From a checkpoint of a small transformer trained on Wikipedia: learned positions.
MLP neurons of a small language model. Each row is named by its layer, matrix (up: input weights) and neuron, and shows model dimensions 48-175. Each number is 500 + 50 x the weight over its row's rms, rounded and kept within 0 to 999. Numbers have three digits each.
After each neuron's rows, "fires on" lists the tokens most often at its 100 highest values on Wikipedia text that the model never trained on.

L9.up173:494557530488564424504511451510512475509488531438451427496481468554519427539512528539470427471480412434625484497496493472581490513522534650468549511536581494522548473558502501459500495484481534512460500448541434405499473399529492531480535529532471563556512488504473454461467539519516468517431447465475529517407530486470532483513420565459468462540561621545528521529476523548428442469518
fires on: "as ", "- ", "ed", "and ", "(", "E"

L9.up407:589469511466535572471603442455530470493525458536424547445499529547523489547531513533567532497560541445546497391492480528460522494512508525493566536504394488519517447502540519492541414523475581533523462404475531533584501472465409500512490492441461572572461533482518506472528607467428538531595453518562587543425431450452484372506549524563502453535534507552578474445565550486529551566447
fires on: "al", "Cal", "se", "Le", "ial", "Hal"

L13.up556:529541529529544534474461465514492435602533416378472502569418615391482423436535577453612483421429521463422453542454451533427607552499509565486480502497488513454478572548439497495595488467496530464450570499497544546516511463515398453467454558481473550540524567448480518484522472506547496420528522517502457445380438517536560481518547566566568475509420432531509483474552522532545524596489
fires on: "A", "Am", "am", "a", "in"

L8.up187:511502546445509493387544477569509534509482528482425508606455592514561468593417459587461483552527515466481397481525491524495505492505474542441497478471477620506511536458548550510536479481468511581457633529538556491540497370537451530531477522452500493470532499512438542464481535548496480364528480578469516388406536520540489435536511563474545420514533655487561544567486535490481479484592
fires on: ", ", "; ", "is ", "| ", "and ", "Notes "

L5.up977:451470494366506602479489541479573471457464521455500487493466492539563537528521526502518504482518553481470493491488540449442516576427496552612577463482584528581444518402460388603532463453544585527454547490547525516455424497591489447430620493429377530524491520483492515502524472501514537458537456524399536491458554562477509412492471482438495389574488510463497589498477507596477402451483
fires on: "en", "ch", "ach", "Ben", "ben"

L9.up357:570473503503451529519538444417475458557433538463485567480451423512568547532488513463560535479569567452544507464560540540502570435475522513567558497522429522425513486465492380438518514496423467503481503540525476550380500396553451556365501510465562505482585480415478480461546565450454526501464444504540569520524395436544500408539485473470512565564546492492425452516499546615449487575448
fires on: "to ", "h", "gr", "s", "l"

L7.up418:567418480518569528457524525493457547493460507514567463512490465564492394455490616562566473410510596424464418479550470447496511488516560521501585519414448576566468541458492547471551458561428504535481511409510429475555445453600452423532502415526434547573514513430445533487504549500500442498607512503449480419555433506452476505527497479536499551430566581384553521495487528614527502531492
fires on: "|", "| ", ", ", "0 ", "fication ", "0"

L7.up130:474392552525567470525530502443425511538409545481509464499526530527594481526491481521488575561472503472422461532440494479566516553620473610507551432506496533488400469455582582545607468515533521529489537562464430523454446506524526504509523565522515491551505500480422517497604511435419388442445432508543534500500530565549488452500529526518514536485530515543493458507487485517490441581588
fires on: "'", "’"

L7.up872:450490552551496476433538558451485538499466484501569499482581477542581554559550564499546551549448498490477422500520506464516521516475485562592563500421548515507507511495457484486506462445480494462490597480529488503495469419568530434469493460530491557524527486409555492516458494495515442501545456363503590569560491454572464463474509523615477406566589529562457592453515527498472511518480
fires on: "er", "y", "k", "al", "am"

L5.up94:542422475516581470537534419475560516452446435458514418587545466488525529488545575559515573429516569452498522382458482502537506516486503570503555472451488474407466536448405512500500459561575519451471479475536500504582483407480556480511556464461466534548431445492471543491483483543433507415443562526450483536481543485445476424513574512570503469578437542462305495492577454497526510489642
fires on: "in ", "for ", "on ", "| ", "– "

L8.up889:553487542517479486499476578427530465348425459525507516466493467477521505611498474499509519433459607516508531466506564502554526419529624514474529389370438513446494503524557409444475377536479559503577468571550454569430509511536472465592477432496550536439530525446430566493465545469435511508488483408542541361546495488543442435523504468517438549579474483542481458495457581506513522544510
fires on: "l", "r", "s", "tr", "pe", "ap"

L13.up337:554410539430522471599465432513502494573431560522548435477529541505511516513576468608531519513484501521508511467474526539503505561528563410582552404496536545432427440533538417541531451415470541493440437551543489443452447563573486538510526605595480517569476510485473500507495492393416431474420519517506601424421584565531515541484471525550529499499541538556538451542499495525565500518494
fires on: "re", "–", "."

L13.up79:458531596430511540550522507418559463407479535542542456456592404531600555456519516557556488484535450467417512456467548477473558551543512463526447377537411512549431463471464442447501490518550545528397483516519513423450444550513434570480554510491526531467523517461461505448585535512548447461546341512551593468423527476551426475550454516515505509428612542449475519533582507590449523503540
fires on: "c", "w", "number ", " "

L8.up112:504453507506544385491526547495460487374514499525439396503623420483484490486513628556415562606498575531576500505479512422453505550513600532515469464491523419485463558508538603532526524529527517528480558554483492424440383521523546477553455391429519538488534494493544548469472458427452541421408456466477489435555508604476464447426512499540627460567460576445404514516554473393545504537607
fires on: "(", ", ", "million "

L5.up917:539432524506513484523473464421480507481439467402576424592504472407590486489534679549497507438587509473425481465472550540484506491528425546509555487424544472582538438542369470433435516612475550508516456498464558457488438407549539536452466515511475500544543494436543523472497550447454477524522534505496498501454454509449428334502516552540503458519506549485462441531517466486570531556561
fires on: "| ", "of ", "0", "from ", "for "

L9.up796:546463576488502457473440470534581453581475461412530487528443439632487428509524461530563571497525576415458475583570456480528529539560493516510605478464585490477499554429438488559456486593449485502474572465503512436526538519551481395528564544501425572451484571436580498473483529493466454447527527448513471374496561409588539545456476489517455457495496452447443424523531457564539369560552
fires on: "i", "ai", "would ", "ni", "ani", "ali"

L9.up262:599550560524575534524430437524491494418450382467490458496590437423504476544562531544516503585482705495445602474469498531515516505471521464518524468473534495491452550485544422547562410473527556447560480503484573574565489447559458475494425462485576511483547496491420566502443492444388441470432548449540437444421498571524478379502567535522533492540483505463330475524515505392610539499574
fires on: ", ", "– ", "/ ", "/", "(", "["

L5.up1053:469429639503443494541496486508561454526540492536463469614535618519617538481554557526552480427548610453575452444486490474504519506562489496509540462529425502549387539466417424550490445542540562550493533476517531477474477489522540454421523537446472500520505537488470476502552488555489484454456417544516461501427579482487552529535510498452576465596467476491535469495588529575558572483612
fires on: "under ", "into ", "to ", "on ", "in ", "di"

L7.up865:504491554477548556521482466513474529609559535525467528474497469536460445528461494542517532483465486427439406431439482465535547512569604542473516432546425559493515529466490492524446474513572523578470519510541536447467510554564484499465605548430533575495482599452471414451517520369454498575488542556500493521483502486534409454508474575540468433425525534472597623505447534610460487488480
fires on: "S", "G", "P", "|", "et ", "| "

L7.up367:557437493467490454590453474514487513509465579377481464528521560550441555569535545571526502511573597462470471558434537507495528533518567530457416401563546496537432518442496405576573475464550558567505478404538443457452437451572495538432591507456521522445464491504459518503578562406510431457448495480537536481467522514510499527483457535436523464395500530458436533530539435516554588543534
fires on: ". ", "| ", "Votes ", "."

L5.up1043:544506549509530594574475490505503484579556520514537528478527419557452535531523584555454516499519438484551404510510445443535532565558538524512529451489462509506465546527452425443414479524534542460485551516495514538430464465520583472467556517491457522475426635488453422482522632396461491505551490588567507432466532499464497503515484530490496528492431492471566562555544502592599598504525
fires on: "\n", "Total ", "hold ", "Votes ", "D "

L5.up5:527484593512551549442544479498463456428474528499557493452410521490562480498537505521529562511354488489540461485476499412498514545519526526535553437526561482503444513522466484494489437538506540523473538515555465446511457595545495509459471486448471484529540509469399496469536516490507511418591404539464545507464455546451522375472422503451563456450599500493499518669425521482551379422483
fires on: "en", "En", "mo", "ben", "Des", "Direc"

L9.up657:458503497565575498472492530532455495491477557538438524457548475491391440472560530548429540531522522478477369494461608405515465516482526513534543506415522522495536578504547480491557435551525433474484491459476453554460432484559501466533556427448469494481524567510614523495493486410430495460528489467539474357428550471515454453475480532514569515456535521479427507445555442451465419586609
fires on: ", ", ". ", "198", "\n\n", "\n"

L2.up544:444486517493469535412505477551547467585485506466524532597474494484525468417580548509415419535496467480541483464543408504485495430514459508474593529518555528447517590559536476467643484488446557489503398483473564464497615539481484511464544446503431515439512555494452497489500453513493604430514531470602554459480503515474417590435498452492500487407469502523436450623489493516563504467515
fires on: ".", "He", "Sch"

L7.up150:559463580525567465475527522607484468562481471478457448504594554471470492541577461492476532459461556476457447503468500570427509552558542594444464473426486463420478672445492488519533496498528534531466564519496425476446452502555490459541452419504450546467560520509498473455488511442527548471492402463521485451534537440527467516492488576526607504541395480449418513562521474495518458532526
fires on: "F", "inter", "(", "from ", "such ", "Inter"

L8.up415:510498520513519448459516440503546467485525478471509490552504494498551511430547619523489515562531607497447505479504445501461533512510576444472432519502519523487452596476469474529562501573496508399506561369549489437432496464543555450431511461602521539442462540501435520481478571408507595516517460398536569505499442452511499511508431435494520458372476463481491453474689512481469510477457
fires on: "==", "of ", "===", "=", "cul"

L9.up126:569457595545452531518505491433517505479480434487558519497544492490524488532482416504568433469446498425398543507475460503483530442562536586643507445424522509521494486571492467557548495623549536474472467565551711532429422408534523536502454438579515558558518520444512440554511583506494451497556441449556570455565485603533429490437562515493485420390391454518499543557485565455497466475671
fires on: "k", "n", "m", "g", "w ", "t"

L9.up354:455460591535500496517485497479454529530491489376578496564429459494465546564446551565481496505512544422513507509504402507486477508486516471515573448434594464477520535476589552594521539447513512483465552542459431494499545512565542492418523494495432554516667548470591507494458549510554399491428463444567600426605466540526517412506487519439507467518453471529490491489509590438525388519503
fires on: "om", "am", "ad", "bi", "Website"

L9.up453:403587446650492467480496460549505393499569443436578438479534467540574477524512575621437541489505564480499387575524533513416505482556529533531423541437457474528464585509505500527508505535519600502495530410525510505482524336507507483541513429488480501431527563519458549470512554503454566494403567504546603468518423485519395445472584479536493404525479513403501384448536487506476510492562
fires on: "==", ", ", "==="

L13.up694:529494530507489513455562494419566431591466569427534502416555496482486558455547466499501522547557544447465591465487496440436530526473569499466464458452597439488560615536505514560474572528570507553520425550501580470487508494531519540444514454495414548463536605459539546458582434510495480523473519524470485486508539501525503516441540549485414398537462558471505459524557427503503472543422
fires on: "a", "y", "w", "port", "ah"

L7.up549:513574567474509487459534486489549515491468473464456456553532482550561440533553513548502487474458505430544498477451471459504506486533498551468541455482560478479513606483563445457473499513437500537562502471478465452477582474533454506438547489488442509477508550476545516513444498475478551460475504419517444399447555538482429468469470606481526420521565558413467522653509498453504483514560
fires on: "[", ":", "; ", ";", ").", "."

L13.up347:521455505466540489491449455547595514486451394487574503464446513467553478497534496522462549437527525500515569507451371483458543475494485585547529544575466572451481569540411439480460405536519531516483542611519479476447474447534479521596494489557497543447545465470371484465602460486446579409453533467449520476447508512542494499599489519479594499509466505443491523537571523470473520490499
fires on: "as", "dis", "cas", "ep"

L9.up205:598425524530549548499512465523563485487436486409424560473513416483593505554557566581495557540484617486460496463553582438451510516522435480511506509448548489470433511519488455606590514488480517408524511525456482477492519514523487524471504482531552481443426508483462500480449514388433510445420516421515572438539486566519533381520585527608525413568505543536370510556556483424492475535617
fires on: ", ", "\" ", "| ", "in ", "("

L13.up561:499465593577621427530483472520373497558505440516461557526563423504634553431417475520457502445451430421491540446515577491540552499486500509513542572561629489488544544501562384534470458499561497562495478520484483483441617509571566429462460461478528519441456483485517451481466470442537454545454498464571469476526507519516505504529582458417468439513475563432485468473511531490527495555589
fires on: "| ", "–", "of ", "fic"

L12.up497:496555527493540466464452386463548505529546491579452502550522458489572526542612433583517408429538491437454493466479529456529531554563434478504530487465514607488409538510479418560517523534510523504449490430488475428460417554520490453350486630498427537496480490527499511462650482421615596428482547535514442486469564538491568543463454493474465493539533581414425531513547480578462554545597
fires on: "enti", "to ", "On ", "on ", "under ", "from "

L12.up636:520532552541506460524399465539515525594484485492540525514508446487469513469546463537559445542526550522484547483518479497326519521567513540541520471489473519452389533510619557562496462544564462500563495496462509490482448448497446509548569377594487550444492476471569508497537500475450510568490419402457516481446502535512514611526467517525512460515523463455456487493557470462503512530458
fires on: "le", "ver", "at", "as", "ard", "of "

L7.up34:572512540473521517446491457484481457485603558595426510491528556567538420456518485478520474573505383522514486457428597584497501518550486451545537495410520512586416519523532531526566479515486457483489503511495476469525535553566499534439545500602402489469517525494459555522469478530496415479512414514564541542348622535505507483531574541418484397438581501542466519506545484492425501510588
fires on: "series ", "as ", "episod", "com", "about ", "ly"

L9.up243:490505536519546528548414473499506473522502472453441566551564513531386516574488480515449467593495564473418368571530520542417549537518544564472498466451448497573485481368478514530543480410485474525493510546544441494506466534528505508544429497464457529417560562518553617483429464491487470428441416452529431483507544594568409563551515566572588405464465519511491455485420513516593570495575
fires on: "yl", "in ", "ep", "V", ": ", "lim"

L13.up242:514504548461535525500540486502577533537589448419516528542502404420549502561470426513600537418481592533446511523475525502532504545520440558400477445486580549446459472510489455524508432543595582456523555474571468438520557475532476436565518474569480488491512476442456473519567533404465507465428448520490557520564522451447494504479485483482426532561510499488467462536538538451487480449571
fires on: "| ", "or", "of ", "por", ", ", ": "

L7.up111:531396446528597525492624514443601530569482463487402504522501524541450463464509537510503393443525585454424483441526537449490506576522440557480514518491495514416497460494497457517505461575483482504525506542534526512503557519489389413463576492502438541520431477438457454522504567485435513397531528579508453504483563516545341406542472495533494456429581515436509532612544539453449438495626
fires on: "|", "(", "ali", "| ", "Val"

L8.up412:553425512562507415446518507462547569501504456514432511504513482460528539515503559581482518514548597435507399457482444487513515486486537490523619445524472504512472519530406465405557421538601488530451511461541516561454539490506493567404510519520533492557443464449536458489492560448491476508511486556551530524514466487574403466520528501533547536455576565340501520595485441457518488566583
fires on: "| "

L8.up598:472546488620496538541513553460581527519570527505595568497464560407490537493495450485474471585570486401468547536542479458475544571514569470452453473427413529403556588566546467550525491518547573433431448516525570456457384490543580520473428489499365514584516462459498532525472567572500483432415599493614552481518528510420398522476634467529426444481429524464450477575454570518482446473455
fires on: "t", "m", "ic", "h", "n"

L7.up475:507466529464550555436504509381591514537529501497474477514492434501439434584507578517530501425479493511571417471439430532565533468506544555506566534472576541517454532449532620572511459553498456478540511450499508560512457500495548459564578501509410564483503456472531470460488501425500376497528526532439447424471421497485476478486545512558516477460600570382614575542524536529418495548531
fires on: "|", "\n", "\n  ", ", "

L9.up951:520517586561506438504479436465546486526543555484425506458463519482549477396491608520460517408467510532531521483507485506543554559652471503496561377478643468557450497468519478480487483544506560554555542459493534499514485477541560506466513543552507538518472530478487589535463554404491497516556496484434547437489480541584438416514579562539530476526478462504535475502512436470571480525523
fires on: "\n", "– ", "| ", "of ", "- ", " "

L9.up149:489462511515565506425541535545517557506435382446412583582423563560467537550543504505560565520483530436527387521533526458605521445501511573471495441489482574535490529429457480478426451542462565452443590475527497422555479512563486532447606535426489559501485545459472559481544539465534477535467500446475490520478588531433514534488498562473511489478496569466496491514554504495524415513596
fires on: "i", "ari", "ali", "appro", "bi", "ori"

L9.up315:488505516534464577524527503436485416510431489367517492431555515396544545439477571502536530551509462477551505584534504537459555493416546490504598575420527443475410478445469505516566507590551469505500436546493551538557530406549528597393448509513465530462517446428535551496537566465467444469459560485620632439578517560568499457507534521547487511532478507502507464565526501463552480551540
fires on: "h", "am", "man", "om", "ak ", "im"

L13.up814:552452520472619450526440519503476525589430528425479450451565573413495375490437438507527427553532487474485454571418548511469526553568530486419510511519518592528431611528509573469504509530462551471438632494521471460420474559521544568472427588555504538586557477496505491447573487524505524449531452428515517460541605579449468578513532518527488499472449482506413471527491403517442329495551
fires on: "b", "f", "'", "h", "B", "F"

L12.up232:553487527523501414551514405452522508482477460513492511456501533523531401503607534557488512457465629514487374382476507497505570500538507518566406513508518575464425498580595536442516424566447539488553514471495576540514482518558473467503484531461526513554470530432520515509478596441462536542493564526425448529488544439493561492461535547473498472498486574496503468491421491532575519534604
fires on: " ", "A", "An", "F"

L2.up517:454404517471435429514499483434612525482406455474473475414490518441428513559538433478408542478561461477613560470441492490521519535502473514396612488417569472464468648475512524444622476546448494483533529528599552528504609516478541529426540537550517509418485529522406493491571499510493482390529561507522507382501466505513420469541572509524531456503494527488482415649514545513544468469626
fires on: "'", "."

L9.up232:528511485412544487450505503546541503455517491473447506486511552490589567509530471595463487470539532468482560532570415555528509541487433491474433516424449502496511634533526469516471476445458555459437565572450538420546480490528509511531513467542445470464436471499527439511514534492451531446484448567497554399523480526616458455482474536600537347495465537503477480552532459492436418478549
fires on: ", ", "; ", "to ", "ing ", ": "

L12.up1131:534507567387464506463536415525534482524470536512520520508430534536472431447472452513516502505466511455517468500527514545525509540559482457491485493520420602418529458584531526459494383571429495437554473508591564538431474525523491545513506508551410540509482605454459535504583484416547561527473531461441502491446506488468540460534558537488561439523532526460536447484481640620518451510503
fires on: " ", "med", "pre", "A", "e", "ex"

L7.up171:520426566526523471504466395490548480522500456417528503441586506471489435463579530595467507513459529456586490527452477551460514496474485473542531521453462527508474643518484443435544452551536518491466487540582533429502484450516560483504505475525516540552546494511494443517528461408488534504584488503616483441441478556494514474507431525486516555450354518526470391555593476590497454513508
fires on: "can ", "=", "also ", "he ", "which ", "and "

L8.up418:532441502594486520482504504563519481521497463488451531504399512509579506565477505506512488454528551447475461527517480537494536538473616480465507542444474553496483539421482602502533424481435522567468512437522539529413467527551488572467522523549521485522483551450338470487405597487504560487498401566409529498513419440553512461533466504499542463491515589463520567552488415475530427508487
fires on: "| ", "; ", "O"

L12.up546:449560501504576428556527427527579488524515551461493531525558559465497466617506444511603520530535441420499535519547528524560543571446447528483486439495474488525423565470569423584512548499593495552513534550419579530455473422463432532555520557468493524449528590451432533489482498477514594380462419492493522418466503511515526457476442529548412404506511574525476526568477487477428418572461
fires on: "of ", "h", "n", "am", "| ", "u"

L13.up482:503458527530554407493518525500397502521539503454469456556632399505539586456506504561442556544399525540439517484497407505487525548573451496558504547417539482454534505448512492566527499427467595462439457499531469439485559544504506440594568421601484503386490528504582498557513444530489474555510490520626563483485535488484497520449501539516429479480536565450485506434472458412353445524509
fires on: "| ", "fic", "ev", "; ", "south", "the"

L12.up502:563471529458489468495364473418578564626501504492541497580420514482527490553502324535587436427574590492487548522489413535469530578505493454514520454460454473523473602572560458520503454605585566516487516562475478517419453504539569494538511505511473517488477560463448529453499558431514508531538491546525460488406502535529530506496457563606500446454496479505559467424458558404546483483521
fires on: "le", "it", "u", "ue", "reas", "as"

L5.up295:508437462546462589570516517497505470549464533476650488474465370465615511488539512559517593486438514509482543473569527487471516418547462501565491461606426512453475512520479534538562465495496599560442439504451536552405439455475517559513451582402579488508534502478381463508498544528444540460448479478411466563355331563435580430489532479521491455495540505464522432427504460552568535496454
fires on: "a ", "and ", "gr", "of ", "–"

L9.up437:491552546564514457492525506452569510549505482448449530517519450584562369507482579482409545408507508427494474463555568498465525560558520500549446465419468517487492650515480532520391522511444490535443589475558613475445533451486573481531625502498484498476503494480508475474440617388507472465508539506457494449496546485548457442463532517500474508488449512530546475473573474483506451478537
fires on: "|", "| ", "\n", "s", "er"

L5.up410:461411505582633440531482472485501479535462562479497469463474540504442454407507520551493457459489471498471469527442420443450517530558570545476465567524506460500450608515417471447471497516574557531381477470510390462420500566479516538577457492498614547375561560519409485495565555481480583437416525508426473467481479433469521559497480502523578491449515476474497462546478396526537582539536
fires on: "iddle ", "sw", "arriv", "ref", "foc", "beg"

L5.up187:613520505476476419530466504495593543636456477500515486524469466431601568551508428590543554495549537480472453504463567468445556487547462470564481518555480513531506424597501514557461463553566558525465539403507524458489456532445531535499522557445490515469502497480461525514574415497513548517475531521477545508432384597432575421540534517506559435497569511516565483506462511599501589525471
fires on: "| ", "of ", "–", "the ", ", ", "−"

L7.up563:493424609547580509537552477416568546558495471466548577455440438477580459456500624466484502443584577412446493470567474468526542601523475511530477491422462517536466491557416545419454458544542512511446523474491518489395525383527537500528527517527549527471520469435507488491545484497498481454410492525438442498527503501553394462495563476613480435522528546355465422564520510477505363497611
fires on: "| "

L8.up255:459500489500476494401539473452491480529470530441436433521466412497446535433499581524426546439607449447444481411555550472499539416545575553509583484472524482469486525494552475486561531608474499362501468503577562505495525459545561484473563504555478510490517550460499447510472469475481514497507614472588476420435418534456480545473578498509481609467428590447475451506545437563555488557517
fires on: ")", "==", ".) ", "."

L7.up27:510547557413481505575566490476539555412442483501495495532556537522462434571473512516492411559475554431423511550495487457556522503476506535549457462516524537418561526440492518469540556534464487500478422465516426503508540544529416436542547474568534512463469572484498482482491428575475469438476531394475540494492520485557504392530515549479528496468567477539477563660482537484468508499640
fires on: ": ", "; ", "s", "(", ", ", ") "

L5.up7:520505433509576465500502409462477495531496554488522478536434475463452518431590520596467562545447503465546459507479518527413495474521461522536449464481569552532483477531496506496556471521467561512451513439487433340555486509551501548411553532549391534496528523438436502468540426526430533453510462393412553461482537502461547449487470579479476490484527549558469470563588469561575434545540
fires on: "==", "is ", "== ", "has ", "="

L5.up53:500487531470531482481453389533445514504473544499523563509475445503514518473605566640474511483400583485503533444538552469521509541526523531452475429429446505570473582468492455504576475502478535500512501537508606441557461531599497485484553530510502480526460517461533523486514434409445555452513558450454491551479544462442519423516581518577522466507572475514455528510509508480510388559521
fires on: "==", ". ", "In ", "On ", "== ", "on "

L12.up84:512563518507516383456498469508571406541454436440511511501514486490557497479452559543539434445482435419458531485483393550537489549517494484558502536521507414435530510506550478580559427528526505438515589529468616545494501534585531484458466494482508544529527532461480493490520538431516551341462520491539496491502494401475585464566429502544475444555522511526602478522529523547454503564483
fires on: "A", "of ", "en", "am", "af"

L5.up963:585432521476514522487491504500495508477515497510410550511519497489459442551532456478585460481459516514498400426524484556480556532507503492401506412461458505532573452557423522454559493631492533544520468526469625457483551522610522473531515529445425578538466563454508470514472536485516562522462505536495537515501500414425474482453600513481503573460399533488540500578490437508616437568485
fires on: "An", "Arm", "Gu", "At"

L13.up388:475576556536484552463425453573568437484488446576436500386506512528573462488480488532493552452576501504517510441521516545461547512533499547417551419386533549419552537441510462555460405548572473561455446531505466470495545453508399595479511369509478548497510550526481521451610477453544543574516482564561573593310481492451512431556513477522511491497463522524452515513555502489489421526414
fires on: "Le", "os", "be", "se", "e", "us"

L5.up1112:525486476494546484536483423485545472469553514493493530476466504397400552488498475562459519586559556478501459395512549532519516594494543499485571457557478528564510422502494401510452491552532528430546491497523563415505543479517452551530421488507494539577433483436503488519603479514536437584440582532501496528492447557452465519524626571536479476427416529450531568520449416516634491580482
fires on: "and ", ": ", "= ", "for ", "- ", "2"

L12.up790:565476518539539483443537484375452479581443488469570442570498552462498374473518448410603487502496545511512395573518528501450543461469503565414555396450552497546573507532466560532500470534444491461468526398559567556545572517499521578537497543508519553444550543433548471445557506448447440501467437433414493434580549522578472342544480560585541581560500468489527501513538469499466461581550
fires on: "av", "i", "ar", "y", "ab", "am"

L7.up1119:525491491510450482455498428424553453511574476509505444475491520397488480508545504541540530553536558526565351503529429524474574500554520517456515440532436544503508492535541420551549483530458510507549432527467568523461602487534486543452523538524446493492452475475443507486513606498444484511487503502392532360449501596498445552496582505493554497526426548453564602575469541467529426515497
fires on: "and ", "; ", "the ", ": ", "or ", "of "

L8.up831:566561482470478514517353466390492496572491569502466464485501582449559433522421390629505552489500544464446504547450455577486551566608508508533479503520476557591465467456565472538518472459445571522455505473442469490522450572534520492514446555419476531475500560428468494507545486537535576523487507494457524471429436434519479500518524516470450580466469499430563578582514469618560505563522
fires on: "(", "and ", "-", "–", "; ", "| "

L12.up872:568461480530558538622524472441494541561489468459572478478534544506528437478523470459545502521570546507574529522474482401457544563499497523402495512489482545454506551484486516500431515538501495528454517530494494386501554420495487500560461456436488595502484511455549445440547470466482435439461347492456447470462464482470441503477572459468467442510471594428488524494551421503470425505498
fires on: "y", "b", "Scot", "end", "w"

L12.up249:493529546512560473470456436544523470582477497547441463562499464465477481499490473540503487455504483429510450496519428582525522430523483547511438555488490486521476478511468528517514537478548532514548496491440423423497467487483473488423432562542397514478499640487466467505542565430568604537544521565469477538503537606516401555583419563622520444468580539474467479632505577480496527564467
fires on: "Al", "of ", "s ", "have ", "I"

L7.up681:656526526513488461525460418425509516513419599499603495613494429542581495466465497535613557506410540503509471501427486475482551460523393518598548579522437572489489496501454550521538491604566536564507488512495544395456559508490498562499489563487513529485498525476486541508561539448565567480574478536484510558481453500452512441461557529470581472567564503538501481417417545546446502554509
fires on: "of ", "the ", "“", "now ", "Sol", "Sh"

L7.up869:477516592415540475388583529431537482545549473472477540567542534440451514505520450552517525432487469509516406517502530474579517528463564522473550416428532494520489493513468569494495431538491487509516525505444513410655503447510511429471578496510469526522531425448544492515520504368493436514435501398522451576455567446389480466482455488555520507450519482476451482544533518542415617467594
fires on: "of ", "the ", ": ", "for ", "its "

L9.up643:569510610560568507552422504534580536473553475464457533517513463544496507546478420532572542592526454497527451468480540517471521512449509556551491512465593500509523561448541504502436496483510521568494514448471465601550398520481424484593450558468383528503533532515492457541532604457510481490415469432506601450566582465494490438463476556505420476465421555628423421556477509536509553502505
fires on: "| ", "of ", "at", "u", "e"

L8.up489:588495433536502423502472499461566588590546465471503523551436481521485370456513584515565452499522512448464509498523476482540524566542490546503482488474479491403557457475464497461480404505504530506483488450552523478491447458508559421593458560544540568519468463462500538485473538348481494549468541509488485422516478519442469445503416527494534519547511558551559496409496487500530568550456
fires on: "| ", "place ", "Date ", "League ", "= "

L9.up897:534448569480523468477479512439479536442548583555500513536477481566438495495421559493555382449515503407483442490440494531566509456520552565502514442505521571505540460452502559479478471555573481534493483481563389527526470553548509520541610482517446539438461517469566493487443509425564421576545514525508489431547419511503422528503535507508484521406606684372610556529493499541467460493473
fires on: "|", " "

L8.up798:530476588527498547456557531379452432543441565426454501524580517516545450537456607516534561572475450500626487647611510510522541456494465523580543461372551462518526464602441563437567448506597579475372492469525478467571578448500598567458484477453546523515480475457554487517509580464479520439548497452466549527514565530518541451472524539566475471541470550472520494474513495431478490473568
fires on: "er", "berg", "medal ", "i", "k", "y"